Weights of a small GPT-style language model, trained from scratch on English Wikipedia: 16 layers, vocabulary 8192.
MLP neurons of a small language model. Each row is named by its layer, matrix (down: output weights) and neuron, and shows model dimensions 32-159. Each number is 200 + 20 x the weight over its row's rms, rounded and kept within 0 to 999. A neuron's up and down rows have the sign that makes its largest values positive.
Before each neuron's rows, "raises" lists the tokens whose logits its output raises most directly, leaving later layers aside.

raises: "ile", "ila", "ili", "illa", "ils"
L13.down172,217,218,209,159,192,214,202,236,208,184,224,205,188,207,197,253,190,205,205,214,194,197,183,198,205,218,179,178,191,191,211,220,205,161,238,160,209,193,181,214,184,171,202,224,167,186,197,204,193,226,177,188,215,220,183,193,215,223,185,217,219,227,182,211,190,198,190,216,176,210,186,207,203,194,169,211,238,185,226,196,245,175,206,203,185,176,218,188,167,201,220,218,200,209,190,202,178,192,221,173,208,270,170,179,179,169,236,180,166,180,202,207,222,171,183,233,200,218,232,212,182,208,183,201,180,165,180,214

raises: "har", "iant", "ha", "han", "ith"
L13.down271,215,197,199,176,215,223,203,158,190,198,202,207,272,185,208,205,227,207,272,205,219,187,201,198,224,212,199,181,212,187,194,209,210,195,169,197,211,227,211,235,173,166,212,206,183,216,168,202,198,190,194,232,181,215,190,213,204,222,230,180,176,221,210,198,205,185,213,182,178,189,169,205,220,171,206,227,196,212,190,207,227,206,217,201,172,237,147,176,212,206,217,216,180,212,196,199,216,195,196,192,204,213,190,197,193,196,200,211,176,210,181,204,168,166,207,170,210,200,202,187,203,190,211,218,186,190,206,178

raises: ")", ",", " times", "\n", " of"
L2.down331,194,243,204,213,221,240,204,201,191,222,198,220,191,184,232,189,212,187,233,202,195,215,215,217,159,200,229,214,235,245,213,210,194,211,175,203,164,172,185,225,213,244,235,227,178,211,194,180,203,193,241,211,196,205,213,190,164,235,212,214,194,209,208,204,215,189,178,199,193,209,189,199,208,173,202,189,196,245,181,178,210,194,188,189,212,194,183,216,195,213,231,180,181,205,236,206,226,227,202,201,195,206,185,197,221,228,212,195,172,210,210,188,188,237,186,168,186,193,222,194,192,189,175,216,160,198,211,187

raises: " to", " in", " on", "'", "-"
L2.down768,215,226,215,219,181,197,228,209,205,202,238,195,205,189,220,185,198,176,232,161,215,191,190,203,185,245,209,177,211,236,196,201,213,189,224,182,219,206,169,215,200,187,198,178,203,189,178,200,166,170,205,217,181,204,198,183,204,212,197,173,217,201,215,161,172,190,183,184,181,213,186,176,189,197,198,173,233,195,192,198,190,162,182,213,205,189,219,211,199,181,188,221,211,220,238,235,158,212,209,190,234,237,241,219,212,172,164,191,197,191,211,205,180,207,211,196,195,196,182,176,204,203,179,162,201,190,173,187

raises: ".", "s", "sm", ",", "ed"
L3.down680,227,222,237,192,210,183,252,219,187,190,195,193,182,200,184,206,191,222,204,225,228,195,173,208,185,230,222,163,218,187,210,203,198,199,186,218,191,218,205,140,200,212,193,210,212,172,171,176,200,207,188,211,174,221,192,174,190,221,217,206,223,212,195,195,184,197,200,196,213,177,210,236,171,212,202,211,206,235,170,192,200,209,199,166,220,221,205,207,146,230,209,173,229,231,201,181,157,182,202,210,178,212,208,208,195,171,210,190,190,197,235,215,182,164,241,206,201,197,207,212,204,221,202,222,211,194,215,191

raises: " of", "acy", "ap", "we", " Of"
L10.down767,190,227,194,197,200,208,217,194,163,201,176,226,228,175,169,209,182,168,268,191,209,196,209,216,182,236,216,220,190,205,183,178,209,217,178,232,195,207,199,224,217,204,191,162,252,209,248,199,184,220,181,198,188,210,184,183,179,188,199,198,197,226,214,178,225,196,220,194,204,195,190,164,202,181,193,198,217,186,177,191,196,182,230,205,206,206,170,220,200,218,200,210,208,217,249,216,202,195,232,219,210,173,208,176,182,197,241,184,221,205,165,191,202,183,174,194,211,217,230,175,210,196,190,162,160,216,203,236

raises: "s", "sl", "ume", " Book", "UP"
L7.down890,236,170,228,177,213,222,251,233,185,190,226,187,208,179,199,204,210,187,218,220,219,200,214,228,240,206,221,186,179,231,207,170,173,199,172,213,183,223,173,249,193,196,203,188,193,203,213,201,168,209,218,196,213,199,194,207,160,196,190,199,217,209,188,210,198,171,214,191,234,177,212,231,144,175,186,208,243,213,213,206,199,232,186,167,214,188,215,199,210,221,206,196,181,187,172,180,203,205,173,210,231,246,210,218,221,163,179,196,175,218,199,197,190,175,218,149,228,214,204,233,196,203,237,211,159,226,179,207

raises: "hing", "her", "here", "ho", "h"
L6.down784,171,237,200,173,179,182,181,165,186,221,215,205,164,205,176,204,186,233,222,200,204,216,198,203,196,213,203,198,193,180,219,199,260,181,195,219,166,214,208,230,204,225,183,200,180,220,214,185,189,179,193,207,173,217,213,158,179,231,181,168,198,172,192,232,201,176,208,207,172,210,185,229,193,198,182,206,196,210,206,195,189,201,213,169,228,199,195,203,191,229,195,217,196,164,216,232,250,172,178,218,210,218,230,218,197,197,190,222,254,217,185,210,229,186,220,189,222,235,222,205,191,203,179,186,207,189,218,175

raises: "e", "i", "ia", "es", "ium"
L12.down100,203,174,189,208,221,229,198,188,216,196,205,180,201,180,186,178,200,218,214,177,218,185,221,210,208,232,219,224,214,234,230,191,191,215,241,179,182,194,167,211,224,199,154,208,209,194,174,201,221,181,202,170,187,214,166,193,206,201,178,202,172,184,183,186,236,160,224,192,211,191,171,177,210,189,200,180,205,186,181,208,175,192,214,226,221,210,205,179,171,223,182,224,197,235,220,160,220,215,255,211,225,222,204,201,193,197,205,159,165,186,187,204,169,189,220,234,233,204,221,200,199,192,220,202,180,163,212,178

raises: "al", "als", "alis", "ali", "iar"
L10.down10,202,221,197,192,190,235,192,211,207,191,221,193,214,231,196,191,162,179,218,174,210,199,212,186,194,203,194,204,223,191,209,183,190,225,173,189,184,204,223,208,198,173,198,206,235,239,178,215,211,171,187,197,176,186,190,182,167,189,186,202,189,172,169,206,234,173,192,209,209,203,187,197,206,202,148,211,194,163,204,202,200,194,213,205,168,207,200,149,184,202,225,212,215,181,186,156,210,189,172,228,159,192,208,217,205,223,207,236,170,209,214,187,196,170,219,172,213,223,165,226,221,188,218,215,224,209,218,246

raises: "s", ".", "x", ",", "-"
L5.down1016,191,202,214,199,223,184,161,197,202,209,206,182,186,233,192,209,195,187,266,181,220,190,200,186,198,204,205,161,206,196,215,163,176,202,220,232,175,251,176,227,217,225,212,193,215,202,228,243,204,179,195,207,211,189,214,212,236,196,235,180,199,225,180,191,210,189,185,161,213,189,180,198,218,190,196,243,209,217,213,212,173,216,206,175,161,177,200,186,184,206,221,234,215,194,198,202,214,229,190,186,210,220,187,202,206,197,186,189,198,202,229,199,186,200,184,194,212,178,218,219,204,200,184,203,189,218,196,231

raises: "ny", "nd", "n", "re", "va"
L13.down335,197,196,205,221,195,197,252,190,191,220,228,182,204,224,195,214,217,191,241,190,208,189,165,202,208,215,211,200,202,199,214,185,211,208,180,242,208,212,205,230,173,206,200,196,194,151,163,193,195,234,163,246,202,195,155,230,218,208,252,224,210,171,204,185,229,183,216,198,197,222,186,191,230,176,200,187,195,210,188,172,192,201,201,184,221,202,184,194,183,217,214,220,199,196,160,196,188,200,197,217,192,223,211,219,192,168,223,211,196,218,178,200,181,213,181,226,193,225,253,192,172,221,179,177,208,192,233,221

raises: ";", " with", " including", "*", "\n"
L2.down796,163,198,202,216,182,201,194,213,237,187,198,183,216,209,154,225,184,199,213,207,178,194,182,215,217,207,196,208,164,179,180,195,232,185,234,205,181,205,153,187,211,219,246,220,198,223,198,199,173,207,176,192,196,228,201,204,217,222,194,219,196,200,185,210,217,196,193,178,197,172,239,192,196,209,217,197,166,206,173,184,234,191,192,215,230,179,200,221,202,226,220,224,174,202,218,193,233,164,196,181,210,245,196,162,187,199,220,195,222,232,206,198,190,210,194,197,204,185,204,220,172,172,226,201,211,184,206,178

raises: "y", "l", "ir", "ly", "lan"
L3.down635,173,230,198,189,192,198,200,179,212,161,213,206,156,183,210,231,217,200,235,169,206,177,204,226,189,220,199,233,214,181,188,205,188,187,183,195,224,196,222,192,207,184,170,223,185,166,198,215,198,220,198,226,189,197,176,256,186,195,228,166,195,168,225,206,196,204,201,199,199,207,195,192,192,193,178,217,212,212,166,205,183,195,219,221,195,232,177,211,190,183,178,195,209,221,209,231,205,175,224,180,196,210,207,196,206,200,201,168,200,205,204,192,225,178,190,210,219,214,222,212,172,218,187,191,185,168,197,222

raises: "a", "ane", "ans", "an", "able"
L10.down818,203,173,192,183,217,148,189,172,211,216,181,182,151,195,197,210,198,222,224,192,186,188,191,179,182,188,222,216,255,218,231,223,187,186,181,217,181,205,205,213,206,160,208,159,190,193,208,204,196,211,153,200,198,195,178,211,201,186,212,186,209,200,197,211,225,194,219,203,201,234,174,199,156,194,181,204,211,223,206,193,208,210,218,213,194,176,176,209,206,200,219,173,209,191,209,185,179,232,227,192,216,155,187,167,183,210,217,184,226,177,187,202,209,185,196,206,172,201,220,177,175,233,181,201,194,246,173,192

raises: "han", "ty", "ha", "h", "him"
L13.down428,186,212,192,213,162,191,215,212,189,207,218,166,219,200,184,186,158,193,202,212,211,204,211,209,222,180,214,179,208,200,186,235,180,161,195,184,191,206,220,210,171,189,201,243,196,212,219,175,197,183,192,199,200,176,187,237,191,193,204,217,184,195,203,180,179,199,227,221,185,215,158,174,232,213,242,234,223,197,204,213,222,213,202,198,187,220,183,186,207,168,206,215,213,189,207,185,205,213,211,193,216,176,185,221,249,173,189,229,223,231,190,188,172,169,208,198,253,214,185,178,217,216,188,214,197,157,197,201

raises: "do", "ry", "bil", "ç", "ments"
L12.down455,179,212,182,216,174,171,222,211,212,180,204,207,203,203,146,155,204,199,203,216,221,192,182,234,194,188,191,180,210,209,204,191,199,221,214,200,225,209,197,170,202,222,213,192,192,204,217,201,160,215,237,213,185,176,197,201,203,203,247,197,188,243,167,235,193,187,224,173,221,249,182,212,199,209,194,175,208,232,203,222,217,198,141,191,204,161,180,193,188,215,212,204,242,208,187,184,188,204,183,218,186,183,221,166,208,191,205,193,182,242,190,213,218,205,210,181,189,160,208,208,197,190,165,173,204,162,183,217

raises: "nt", "nd", "nce", "n", "er"
L5.down773,202,199,177,215,200,187,219,174,189,198,210,198,197,216,211,201,182,203,208,183,229,219,212,164,192,175,198,191,247,176,215,174,209,246,208,210,193,229,185,138,191,220,205,209,201,186,156,177,189,204,211,194,176,212,170,201,206,197,202,209,193,180,182,185,199,218,184,178,198,179,158,214,212,180,215,162,225,206,180,176,194,240,193,189,207,213,209,217,235,203,191,223,228,188,208,236,207,196,238,205,195,197,215,213,217,212,208,212,206,232,221,186,190,189,154,188,180,203,231,217,214,194,162,194,227,174,194,208

raises: "h", "ar", "hn", "her", "hed"
L13.down377,210,198,191,182,164,196,189,219,227,169,212,183,204,176,220,197,226,229,260,175,189,238,173,203,208,173,185,194,207,157,218,177,218,200,220,200,154,189,210,198,172,204,187,217,210,213,213,198,193,197,191,196,201,181,227,198,202,183,215,190,200,207,199,188,196,173,186,175,168,226,207,182,216,154,154,226,248,216,181,198,200,209,199,168,199,226,209,194,152,188,208,207,239,207,186,202,192,184,166,190,182,230,167,206,219,226,209,225,217,168,220,184,235,186,208,186,220,197,224,183,220,217,171,191,201,194,224,201

raises: "e", "eda", "eller", "ell", "el"
L10.down513,192,203,197,213,209,188,188,218,208,223,197,217,165,172,191,171,196,177,207,182,206,171,209,168,190,199,242,188,192,191,209,194,201,205,201,223,197,194,177,170,211,200,214,198,207,202,195,226,171,162,177,212,189,225,199,196,181,183,164,194,201,222,218,141,169,191,177,218,212,214,178,216,182,200,178,188,177,196,225,181,215,200,239,188,189,226,162,174,199,190,228,218,248,167,191,176,228,191,177,191,187,155,207,195,180,205,220,203,201,225,225,203,209,191,203,240,206,228,209,221,177,208,177,194,176,198,224,195

raises: "als", "al", "ally", "us", "ax"
L5.down183,196,181,189,173,172,218,176,216,174,237,191,180,220,229,175,208,215,213,211,192,228,199,224,209,199,153,167,155,203,220,231,195,195,206,166,196,194,226,189,186,200,168,202,182,184,216,155,183,204,203,170,184,220,204,235,194,212,148,199,210,225,200,198,174,198,177,169,211,174,206,233,198,214,206,221,211,215,192,175,225,228,196,225,185,187,222,193,220,196,221,200,233,164,198,174,186,182,210,210,182,159,222,209,227,180,186,187,195,178,211,236,192,214,155,213,189,218,174,164,189,174,206,200,200,228,197,198,191

raises: "lis", "l", "ci", "cy", "ries"
L13.down392,177,215,175,205,211,195,214,175,214,173,201,239,202,194,221,180,201,198,241,209,183,189,197,185,215,199,196,159,210,210,194,203,192,185,193,220,215,230,172,194,215,136,196,195,212,246,181,229,200,216,174,198,214,198,180,196,181,179,179,188,190,181,192,215,209,194,182,156,151,187,220,224,181,191,171,191,206,203,214,225,218,184,189,196,220,224,211,206,210,222,188,183,188,183,191,195,188,177,227,192,167,178,214,242,215,177,211,211,211,186,189,238,207,241,204,214,197,203,197,191,206,199,202,203,203,217,164,179

raises: "nd", "n", "nes", "net", "ne"
L5.down134,194,148,184,212,202,199,224,219,216,221,226,208,178,221,212,192,190,252,209,189,219,173,207,228,197,186,208,153,220,171,226,182,205,165,193,222,222,198,189,206,207,200,234,161,219,190,227,189,201,207,171,236,153,191,174,202,195,173,217,210,197,188,188,217,256,212,211,174,190,178,170,177,180,185,204,196,219,205,169,185,235,200,211,199,212,225,178,209,207,200,200,185,217,196,189,216,192,216,219,187,220,197,204,210,204,205,209,190,193,190,165,221,189,222,173,192,176,195,211,246,211,167,217,212,206,207,225,204

raises: "ven", "rec", "v", "prise", "red"
L6.down952,176,218,183,165,214,208,161,143,194,227,211,170,224,219,191,209,206,171,197,213,184,201,188,175,191,176,184,229,156,236,179,262,200,191,175,224,181,185,195,212,206,211,218,240,206,187,222,190,206,190,210,208,189,228,187,209,203,168,235,173,225,184,159,155,209,234,176,230,164,204,193,185,191,174,166,179,200,230,215,220,205,208,206,187,187,202,193,169,193,220,218,223,239,187,196,210,199,202,211,171,221,221,201,181,175,232,205,212,210,221,200,253,207,197,186,201,211,196,216,152,211,228,206,163,217,189,208,205

raises: " of", ".", ";", " by", " |"
L2.down464,215,236,175,229,198,226,180,181,234,172,212,207,228,202,204,210,175,196,196,197,188,155,195,230,163,218,173,207,206,203,219,161,237,201,197,213,195,215,166,183,195,191,205,205,193,234,204,217,183,213,223,161,194,210,182,179,188,233,237,200,189,220,200,180,199,213,207,214,217,185,197,174,195,220,235,208,203,200,148,198,209,197,219,205,223,203,182,217,211,209,193,209,188,250,267,204,233,191,182,179,178,225,163,196,205,191,206,193,200,196,201,205,180,207,161,223,208,195,218,222,200,174,209,212,201,214,235,193

raises: "s", " to", " as", " in", ","
L3.down62,221,237,201,225,193,206,209,191,201,238,215,175,231,176,208,189,187,179,234,215,209,186,218,190,174,223,211,209,233,208,204,213,201,210,176,256,204,183,198,199,244,200,205,198,190,201,203,240,187,233,180,223,164,195,185,189,208,236,202,207,201,217,207,178,167,232,213,198,189,206,197,189,205,178,193,201,202,182,141,208,203,212,192,193,208,181,196,171,205,232,199,204,186,249,227,210,224,246,222,220,192,213,203,204,199,174,229,179,187,194,199,227,199,179,203,220,203,204,209,195,187,166,213,195,219,186,172,182

raises: " in", " on", " from", " two", " the"
L13.down991,202,217,199,185,204,201,180,177,191,187,168,147,175,223,184,186,211,188,227,185,202,168,196,220,187,193,214,204,196,199,202,203,204,209,163,196,160,197,209,224,206,208,195,203,205,213,164,208,164,226,189,182,206,163,212,201,223,203,213,197,230,189,197,201,193,209,198,203,211,190,205,205,197,185,203,184,194,207,187,197,210,182,163,219,180,210,186,187,211,208,188,203,200,181,248,161,169,203,190,167,210,241,190,196,194,180,213,209,237,204,191,233,210,227,248,214,211,225,185,220,189,219,195,165,213,197,204,183

raises: "th", "ler", "ca", "ness", "emi"
L10.down276,218,191,198,208,190,199,193,179,249,218,183,232,201,248,205,207,202,219,213,202,191,194,200,216,197,185,176,155,203,231,177,232,207,175,198,187,196,178,208,224,230,191,197,208,187,205,204,182,182,204,190,212,220,188,217,215,167,181,211,212,178,168,245,198,237,209,188,229,209,172,185,214,171,158,204,173,181,170,209,222,199,172,194,196,208,235,199,204,201,196,176,186,195,188,197,209,198,184,222,170,224,216,204,215,199,194,173,216,188,174,180,192,164,185,195,202,200,222,183,233,186,216,208,200,237,147,163,218

raises: "e", "ette", "es", "'", "eal"
L10.down598,211,180,172,183,188,234,199,198,197,177,199,200,202,192,198,187,181,189,210,179,225,167,211,203,180,198,183,166,208,205,244,236,206,219,222,213,161,186,198,220,198,182,209,201,181,194,167,197,220,196,190,159,221,188,175,199,208,154,196,190,224,192,164,171,215,204,214,209,210,219,199,191,191,186,183,200,203,187,202,186,217,250,190,180,238,190,189,184,186,187,227,225,215,182,189,222,185,229,182,198,238,175,213,203,188,188,212,196,200,249,209,222,216,248,221,202,223,190,187,198,192,189,203,188,203,218,223,215

raises: "he", "here", "hem", "haus", "her"
L12.down242,167,202,218,177,216,198,196,210,217,179,216,179,174,226,245,218,223,184,157,211,215,201,186,213,223,203,212,210,224,175,189,207,217,184,198,224,209,211,192,187,181,187,195,173,207,213,220,183,150,174,199,204,203,199,231,219,217,228,171,213,251,225,213,193,198,201,153,205,194,228,183,197,206,205,184,203,197,228,186,203,168,216,229,191,197,199,211,223,199,230,190,205,212,199,128,219,217,195,203,189,156,234,209,195,194,185,191,215,205,172,175,221,225,202,253,203,237,211,232,203,209,227,205,208,204,204,202,218

raises: " 2008", " 2016", " 2024", " 2005", " 2015"
L10.down527,196,248,203,193,193,201,221,210,220,177,186,179,215,196,226,229,194,175,187,216,224,206,196,206,190,214,221,195,215,216,175,167,171,220,190,159,222,235,195,208,224,231,241,166,226,199,216,128,184,206,192,201,192,224,198,208,185,210,182,227,208,197,215,187,196,201,185,202,209,198,194,204,244,171,161,176,186,201,186,177,224,198,194,195,211,183,207,176,196,207,214,222,222,217,220,211,222,215,196,158,221,230,179,194,179,196,197,188,191,178,207,227,201,197,206,212,195,168,174,215,165,185,210,170,193,191,227,193

raises: " |", " –", ".", " (", ";"
L10.down94,178,210,223,213,220,202,210,203,220,177,206,189,206,189,184,218,181,212,133,177,213,160,211,190,182,173,212,172,231,187,212,189,218,205,228,189,185,178,187,201,181,227,228,178,193,234,212,199,178,196,197,191,190,206,189,193,181,207,213,212,192,190,203,184,198,211,210,181,199,158,226,217,201,227,209,199,204,179,220,208,179,167,235,205,219,189,226,221,220,231,198,208,204,217,304,198,208,239,193,169,192,208,185,179,236,194,228,160,196,209,200,177,205,179,184,175,191,183,194,196,202,192,218,179,202,207,221,200

raises: "ious", " of", "On", " Of", "ful"
L6.down457,213,200,203,235,186,215,211,196,156,168,233,231,187,160,226,243,165,192,224,210,212,212,228,214,206,196,205,217,198,203,165,198,210,218,201,233,221,223,196,229,224,176,187,211,183,198,193,236,204,215,199,223,205,217,165,201,199,209,204,183,204,203,188,177,199,189,179,211,194,178,154,220,198,167,211,205,186,195,185,227,199,177,217,220,203,158,194,200,217,227,172,189,213,192,132,220,213,204,172,189,186,164,211,211,182,190,202,226,198,154,194,195,187,176,184,199,196,210,241,169,179,174,200,233,168,189,200,207

raises: "ft", "gg", "kes", "ds", "d"
L6.down324,209,201,188,204,207,203,221,182,217,199,210,224,197,184,189,234,178,197,220,183,223,224,175,185,199,197,184,203,202,168,201,188,180,204,226,243,164,233,205,195,227,206,197,202,246,212,200,218,215,187,234,216,207,210,177,209,190,194,222,196,226,184,179,179,186,201,211,223,208,203,195,185,226,214,180,186,189,163,200,211,216,201,171,187,208,212,171,224,206,193,215,190,235,209,221,218,218,184,211,181,179,163,220,160,195,230,168,217,180,208,220,209,210,180,217,224,212,186,173,227,218,221,208,194,176,188,207,209

raises: "lers", "ling", "le", "les", "on"
L7.down32,203,168,209,208,217,198,210,172,201,212,210,230,193,189,171,211,190,228,213,218,183,170,202,213,187,208,221,185,184,189,185,166,231,214,145,210,183,171,206,217,201,181,203,180,201,210,185,212,202,229,212,178,198,193,206,206,198,219,170,182,205,209,225,189,185,229,175,192,187,208,207,190,236,188,254,212,175,202,184,221,220,210,195,170,210,223,215,197,252,192,195,217,159,206,175,235,172,198,197,201,205,196,206,181,174,209,209,195,178,210,213,252,230,179,200,215,191,187,200,196,198,206,210,201,213,193,220,226

raises: "form", "d", "ds", "f", "fer"
L12.down578,186,235,194,229,184,222,218,213,233,210,182,221,166,216,191,158,220,207,231,209,172,201,191,210,181,177,188,196,191,197,206,179,179,208,174,223,179,181,199,189,197,168,227,182,246,232,157,212,225,201,185,210,209,190,211,194,194,200,260,196,216,213,218,196,211,213,197,193,210,219,214,174,222,193,207,182,215,193,183,183,177,176,183,209,220,195,201,184,209,192,210,185,207,173,183,205,234,205,167,189,215,181,198,155,245,186,189,189,215,176,201,202,172,171,212,196,207,184,211,206,187,170,155,188,180,179,206,182

raises: " and", " from", " by", ",", " in"
L6.down987,211,168,184,218,206,205,220,196,215,218,216,208,212,204,180,217,191,219,200,212,181,208,180,205,203,229,210,210,218,189,163,184,229,227,189,206,224,208,185,222,186,209,240,220,209,207,177,203,211,183,194,208,210,188,204,222,212,190,230,172,198,198,208,209,208,217,216,187,193,163,217,199,216,194,201,212,186,210,183,194,199,189,182,239,169,172,222,199,200,195,220,244,192,196,240,186,209,232,200,193,166,221,235,199,204,229,248,229,150,210,204,170,215,189,189,185,193,174,265,172,173,183,217,192,202,177,187,200

raises: "a", "tes", "zed", "ans", "oid"
L13.down888,190,214,218,195,197,197,225,219,202,234,169,200,204,176,211,193,219,194,251,198,157,201,221,201,178,200,177,181,196,217,211,213,147,210,203,205,223,235,178,217,181,194,191,181,220,194,198,206,216,185,180,168,218,184,198,209,219,175,205,176,237,216,197,206,216,214,226,189,213,220,215,188,195,180,211,198,206,216,167,143,186,243,210,210,184,232,204,162,173,216,198,168,198,204,188,220,183,215,191,221,167,198,182,187,232,194,195,186,202,181,194,209,153,194,213,211,199,201,220,206,225,215,164,193,182,190,193,161

raises: " of", " Of", "bit", "ful", " window"
L6.down797,212,222,190,227,211,202,198,212,168,214,222,239,210,207,181,213,183,198,218,238,226,187,207,202,210,205,218,214,215,211,175,229,203,182,233,186,212,191,147,208,222,214,206,173,226,208,186,214,178,222,204,157,216,218,171,182,201,219,190,199,162,183,209,215,209,207,193,208,178,219,193,162,190,191,201,215,203,198,161,181,223,199,225,209,197,208,195,226,194,213,209,187,196,216,179,218,254,168,203,202,196,153,209,232,195,185,175,214,212,182,154,209,162,186,163,195,204,198,200,187,190,198,200,214,169,193,188,226

raises: "s", " (", ",", " and", " of"
L2.down747,208,216,207,210,197,198,208,204,201,216,198,204,193,214,196,201,200,167,172,202,189,195,188,217,150,249,205,193,223,222,201,191,179,196,198,231,198,223,211,188,158,227,185,208,187,213,218,180,154,198,193,199,198,219,217,220,166,182,230,174,192,167,185,171,196,210,213,194,190,180,219,199,198,206,197,185,203,231,196,210,211,209,188,205,216,163,234,228,203,220,151,207,194,230,248,185,204,192,189,213,192,211,208,218,217,196,206,223,194,217,185,182,211,205,216,168,192,223,193,200,178,186,197,224,210,186,201,176

raises: "d", "ds", "der", "ice", "ed"
L7.down687,206,239,216,165,198,185,183,217,184,176,244,206,178,223,177,161,193,202,219,185,207,234,204,195,215,206,228,192,213,191,184,200,221,151,175,232,185,226,220,188,211,216,223,172,244,211,196,203,191,222,251,255,185,187,213,165,184,195,219,220,196,190,254,202,199,157,227,202,193,197,199,173,185,165,195,177,212,181,209,224,196,179,177,191,229,215,203,175,202,204,203,186,219,199,183,222,232,199,194,218,188,178,203,232,194,211,178,219,242,194,193,197,210,182,208,206,233,193,198,204,194,198,177,162,214,195,220,194

raises: "s", "ss", "se", "mar", "sl"
L5.down664,236,205,187,230,226,189,200,182,206,210,183,198,181,224,194,181,172,210,159,220,195,204,190,190,209,201,209,182,194,221,221,165,190,211,192,234,201,193,261,193,206,209,188,193,169,187,202,188,200,213,202,208,225,181,203,179,213,218,201,213,200,223,169,198,213,208,204,176,216,210,205,237,187,213,200,187,190,210,183,210,161,232,177,182,212,165,173,225,191,202,194,177,172,185,159,195,210,189,195,208,183,191,158,218,200,147,199,202,193,211,210,228,175,184,218,217,235,187,199,231,217,206,250,190,203,196,191,184

raises: "all", "ares", "ro", "ell", "are"
L12.down522,233,195,220,220,207,182,208,207,217,216,223,226,203,256,235,192,233,195,215,228,190,253,171,189,165,193,215,212,211,191,185,208,195,215,207,201,221,222,162,197,204,230,189,216,183,192,213,159,215,178,185,173,162,173,172,183,222,190,201,205,213,191,218,196,207,222,171,187,206,193,219,192,176,197,212,190,187,220,229,198,221,189,205,242,168,190,191,210,183,198,210,231,196,233,178,211,201,163,212,198,212,240,214,177,196,214,203,191,194,234,197,196,212,220,216,192,156,212,206,205,168,203,191,225,198,174,206,186

raises: "ua", "ue", "ui", "uit", "ood"
L10.down874,206,189,186,229,228,193,209,225,224,197,198,159,197,180,204,203,171,192,242,212,231,184,170,191,200,189,216,182,221,172,242,202,203,211,193,210,205,233,172,163,193,188,212,169,212,195,222,170,173,215,175,181,202,199,225,200,229,207,216,191,161,204,206,157,190,215,195,192,221,182,192,204,225,185,179,231,193,203,186,204,170,191,209,205,194,194,216,214,195,210,213,158,215,212,178,196,229,216,235,170,192,218,184,162,205,195,218,219,228,168,214,194,211,228,248,209,241,202,192,200,195,198,181,200,182,193,183,246

raises: "d", "ds", "de", "din", "die"
L10.down949,212,222,194,197,200,212,213,193,206,177,193,224,206,229,159,195,205,196,201,232,218,213,215,180,181,189,191,198,222,206,216,225,180,201,199,212,224,197,197,175,230,164,205,224,213,214,181,205,204,208,167,202,206,190,201,244,195,178,191,224,192,192,205,188,214,160,195,204,205,148,186,195,207,222,175,191,178,206,246,215,211,209,181,205,179,247,254,203,204,244,215,136,225,221,200,182,224,210,178,203,162,210,204,190,210,203,183,215,198,174,213,208,221,170,218,208,233,177,173,235,209,208,166,195,174,168,215,162

raises: "eal", "ilia", "il", "ili", "illa"
L12.down24,209,244,207,204,234,221,202,188,192,217,241,231,235,199,213,189,174,203,242,228,182,162,204,193,188,201,214,201,187,183,188,221,221,183,195,161,212,195,161,217,178,209,209,224,223,217,151,186,212,164,160,158,222,176,205,205,216,205,208,196,206,200,221,170,219,195,187,167,213,211,202,211,200,223,194,209,210,171,177,200,179,187,233,207,176,207,218,199,212,187,201,197,187,204,156,201,212,194,173,157,226,213,229,202,214,198,221,192,161,224,206,187,219,197,200,213,232,228,204,230,207,200,212,223,229,210,201,239

raises: "ally", "ling", "ls", "ly", "l"
L12.down657,189,186,190,226,212,156,211,209,196,210,186,185,181,230,193,167,223,196,214,200,203,184,169,231,209,214,181,220,182,181,201,163,204,214,181,166,213,208,222,218,204,181,217,218,211,211,198,163,178,227,168,177,204,224,207,229,178,194,201,188,166,198,238,223,170,219,213,190,157,216,241,167,201,169,206,202,230,209,194,207,195,186,215,214,127,221,180,191,189,210,183,220,193,198,135,197,193,217,209,189,183,200,183,203,192,189,189,193,186,195,227,170,215,190,214,187,216,214,224,157,183,175,202,177,222,183,169,200